Weights of a small transformer language model.
Size: 15 layers, width 512, 8 heads of 64 (1 for keys and values), MLP 1536 quick GELU, vocabulary 16384, 40.8M parameters.
Architecture: LayerNorm before each block, no biases in attention or MLP, tied embeddings, attention and MLP in parallel.
Training: a variant of Muon for these matrices, 1579M tokens, 6024 steps.
MLP neurons of a small language model. Each row is named by its layer, matrix (up: input weights) and neuron, and shows model dimensions 202-297. Each number is 128 + 24 x the weight over its row's rms, rounded and kept within 0 to 255.
A block is one neuron, or neurons of one layer that tend to fire together. Before each block is what it responds to, as a language model described it from the Wikipedia text at the highest values.

Verb-complement openers
L5.up574 [113 147  87 147 149 128 109 126 134 135 133 105 120 142 125 112 137 110 163 117 129 156 118 104 141 113 104 106 135 143 158 141 112 154  90 153 100 114  99 154 122  91 140 171  99 144 141 135  93 139  89 128 102 121 172 122  99 122 127 146  98  92  95 143 126 123  95 154 156 138  98  97  93 110 128  97 138 124 109 116 141  93  95 139 136 132 103 120 127 110 116 118 129 114 130 138]
L5.up986 [ 98 149 124 158 104 139 115 172 109 117 139 104 119 110 107 137 118 151 115 126 106 162 104 127 121 118 144 168 157 129 153 127  88 128 131 141 105  85 125 155  98 104 163 133 178  89 108 135  88 121 152 205 127 140 110 122 124 157 118 112 124 117 144 123 119 109  74 123 155 147 128 112 119 153 132 143 122 131 116 120 120 118  75 178 116 129 159 134 147 135  79 105 132 116  74 102]
L5.up1425 [135 101 134 158 139  91 121 135 100 117 155 118  83 105 108 140  94 177 111 182 137 169 143 118 164 160  65 153 149 141 123  95 127 119  92 115 122  98 151 144  96 111 174 143 112 129 143 111 124 144 119 141 130 130  98 120 109 108 116  97 155 124 185 118 118 121 117 127 133 163 153 162 121 120  88 113 131 151 114 132 107 120 134 141 130 119 153  98 124 106 120  98 123 163 128 119]
L5.up1480 [138 125 140 102 161 143 119 167 139 108  99 129  54 146 157 112 174 135 190 174 133 125 112 139 123 172 131 190 132 108 116 133 137 155  95  89 123  72 130 151 153 139 101 143 139 113 141 150 112 108 153 145 166 160 123 113 113 129 128 136  80  87 107 136 112 132 128 128 122 149 164 151 152 147 170 145  82 107 170 167 173 155 143 148 104 100 134 138 155 152  97 130 118 121 114  97]

Relative clause openers
L5.up79 [117 144 132 152 120 119 101 173 131 159  96 121 133 140 126 144 107 116 144 111 135 128  59 107 114  72 165 156 136 117 103 131 122  92  94 134 108 112 130 143 155 125 128 104 143 124 118 132 123 128  93 111 113 116 129 135 179 146 139 122 153 171 147 159 101 126  96 158 161 105  79 133 130 167  86 192 103 149 149 120  95  88 136 142 163 153 129 130 110 134 112  99  98 112 132 135]
L5.up590 [100 125 103 123 110 137 146 138 111 100 159  90 124 107 123 111 141 143 145 173 156 151 130 124 115 120 144  99 116 120 121 163 162  60 148 112 173 137 138 152 141 142 114  76 150 156 105 140 114 161 139 134 134 172 142  82 120 155 144 145 110 133 155 132 160 153 119 138  86 101 113 124 133 128 182  77 136 125  97 124  94 124 109 109 145 106 131 127  96 132 129 155 133 136 106 118]
L5.up879 [105 133 122 137 154 128 152 113 151 141 179 132 134  82 105 142  88  96 144 110 112 152  55  98 170 117 109 106 131 114  88 165 133  94 119 184 134 133 119  95 148 164  91 103 107 139 135 124 114 159 142 161 109 149 116 154 154 145 113  98 143 111 128 112 125 143  85 125 126 120 125 130  85 168 156 130 123 147 118 121 141  86  71 133 149  90 108 128 133 124 133 140 185 146 136 141]
L5.up937 [124 115  84 121 122 173 134 126 187 114 150 131  92 129 149 107 142  92 167 157 167 131  85 106 103 163  80 134 118 133  93 173 131 172 101  89  64 140 134 184 106 127 138 125  99 114  86 163 114 142 106 134  96 142 115 162 168 123 143 129 128 112 139 117 128 118 166 144 107 147  91 128  71 124 127 158 156 134 100 159 104 108 109 105 127 113 126 144 152 157 153 138 163 144 127  78]

Mid-string fragment continuation
L5.up517 [ 99 110  94 150 119  96 165 129 140 101 115  64 128 151 139 109  97 117 145  85 151 128 120 111 139 125 185 141 125 101 128 141 144 148 114 153 104  92 151 139 123 119 107 183 134 173 137  94 125 133 142 145  78 184 111 130 137 104 134 113  94 131 144 140 153 131 108 137 115  92 121 120 120 120 111 142 114 100 128 147 133 117 115 106 157 137 137 106 133 110 123 135 160 118 109 143]
L5.up652 [113  97 117 151 109 105 107 153 113  35 150 142 168 129 122 165  82 146 133 152 121 137 110 103 118 117 115 174 123 109 117 122 136 122  68  77 111 138 110 129  96 158 105 129  98 150 112 144 157  92 145 150 120 127 145 186 147 117 125  64 101 101 133 143 153 103 124 125 162 150 123 107 128 142 104 115 147 118 134 134 127 163 146 130 103 141 100 136 126 117 127 119 121  96 113 157]
L5.up660 [140 160 129  97  84 100 148 162 135 129 110 115 145 117 102 131 131 120 147 115 120  88 129 161  87 152 133 149 114  83 130 126 123 105 132 156 140 119 124 165 117 148 173 120 140 102 166 169 104  97 121 128 152 150 105 130 134 116 129 110 116  95 102 122 151 126 157 125 129 170 112 131 153 140 180 126 127 127 139 129 131 154 158 126 124 102 123 112 140 119 133 103 121 133  60 109]
L5.up737 [157 126 122 164  64 129 110  92 127 130 133 115 149 121 129 154 147 109 103 140  88 161 110 127 116 104 159 121 105 146 142 103 142 107 167 107 103 107 137 137 108 154 132 124 141  98 122 141 124 114 185 151 123 162 125 132 114 178  87 122 150 153 128 118 173 153 111 132  94 121 145  94 169 136 163 136 165 120 140 133 148 129 118 103 119 133 150 152 132 116 130 120 149 169 133 120]

Verb-object boundary tokens
L6.up9 [ 91 113 134 134 128  54 107 104 143 115  98 168 101 132  99 114 116 153 151 165 144 144  84 127 112 145 148 131 157 154 148 116 141 113 140 108 136 118 108 129 139 128 118 132 171 119 121 140 146 137 132 164 147 163 166 145 111 127 113 102 103 147 142 115 101 137 115 101 121 162 116 150 166 178 135 162 135 114 149 115 118 109 102 126 125 100 139 116 118 125 112 134 166 141 142 130]
L6.up847 [131 112 102 159 121  99 128 109  92 135 111 120 143 153 135 108 142 104  93 138 135 120  80 111 135 136 123 137 152 165 102 103 114 159  86 145 142 123 134 134 132 125 158 113 166 136 166 104  95 114 100 109 124 143 120 120 118 114 112 102 105 120 139 166 122 112 152  64 150 108 137 108 141 122 152 127 118 132 169 126 152 117  95 155  90 123 114  98 139 154 119 151 140 132 118 134]
L6.up1078 [111 144 142 125 126 117 119 144 101 136 160 128  85 163 137 136 150 138 141 170 128 143 165 150 114 154 138  84 150  77 119 137 184 143 136  77  62  83 128 161 132 143 150 116 117 101 154 128 125 153 146 113 130 165 128 135 101 130 115 121  77  64 131 161 166 135 122 122 119 111 154  70 122 131 150 155 108 144 100  94 147 108 114 182 148  97 122 125 144 122 152 134 157  83 138 117]
L6.up1468 [114 164 109 133 166 135 109 113 161  91 120 149 108 114 141 165 100 116  91 125 134 124 107 102 197  84 157 151 117 159 108 136 122 103 111 138 189 111 117 172 135 156 158 138 164 105 120 180 111  97 166 160  55 117 138 144 156 127 145  83 156 111 136 104 127 138 136 134 106 149 102 109 102 126 138 106 129 194 110 149 134  72 143 122 123  95 141 110 154  99 141 151 136 129 119 146]

Transitive verb heads
L7.up1063 [119 151 112 139  76 130 105 104 125 179 143 106 105 169 115 140 113 139 121 172 149 121 171 165 142 109 142 115 133 107 146  79 124 143 121 170 109 149 106 170 113 149 142 132 141  84 118 133 148 125 122 130 109 155 118 148 115 104 113 109  80 150 122 123 147 125 115 143 126 116 133 135 147 117 159 161 138 165 146 137  98 120 108 139  93 118 100 125 100 144 149 118 138 118 155 135]

Slot before a verb
L7.up319 [117 141 173 119 131 156 108 124 127 114 111 160 141 132 118 108 133 154 137  99 132 140 124 156 111 101 144 144 170  90 122 118 130 115  86 130  98  58 114 134 102 123 137 126 162 128  99 148 122 142 132  91 107 152 128 116 122 114 151 155  71 107 184 158 186 120 119 116 106 122 152 117  97 132 116 145 149 143 109 129  94 113 103 136 148  98  87 152 100 128 122 114 177 159 169 123]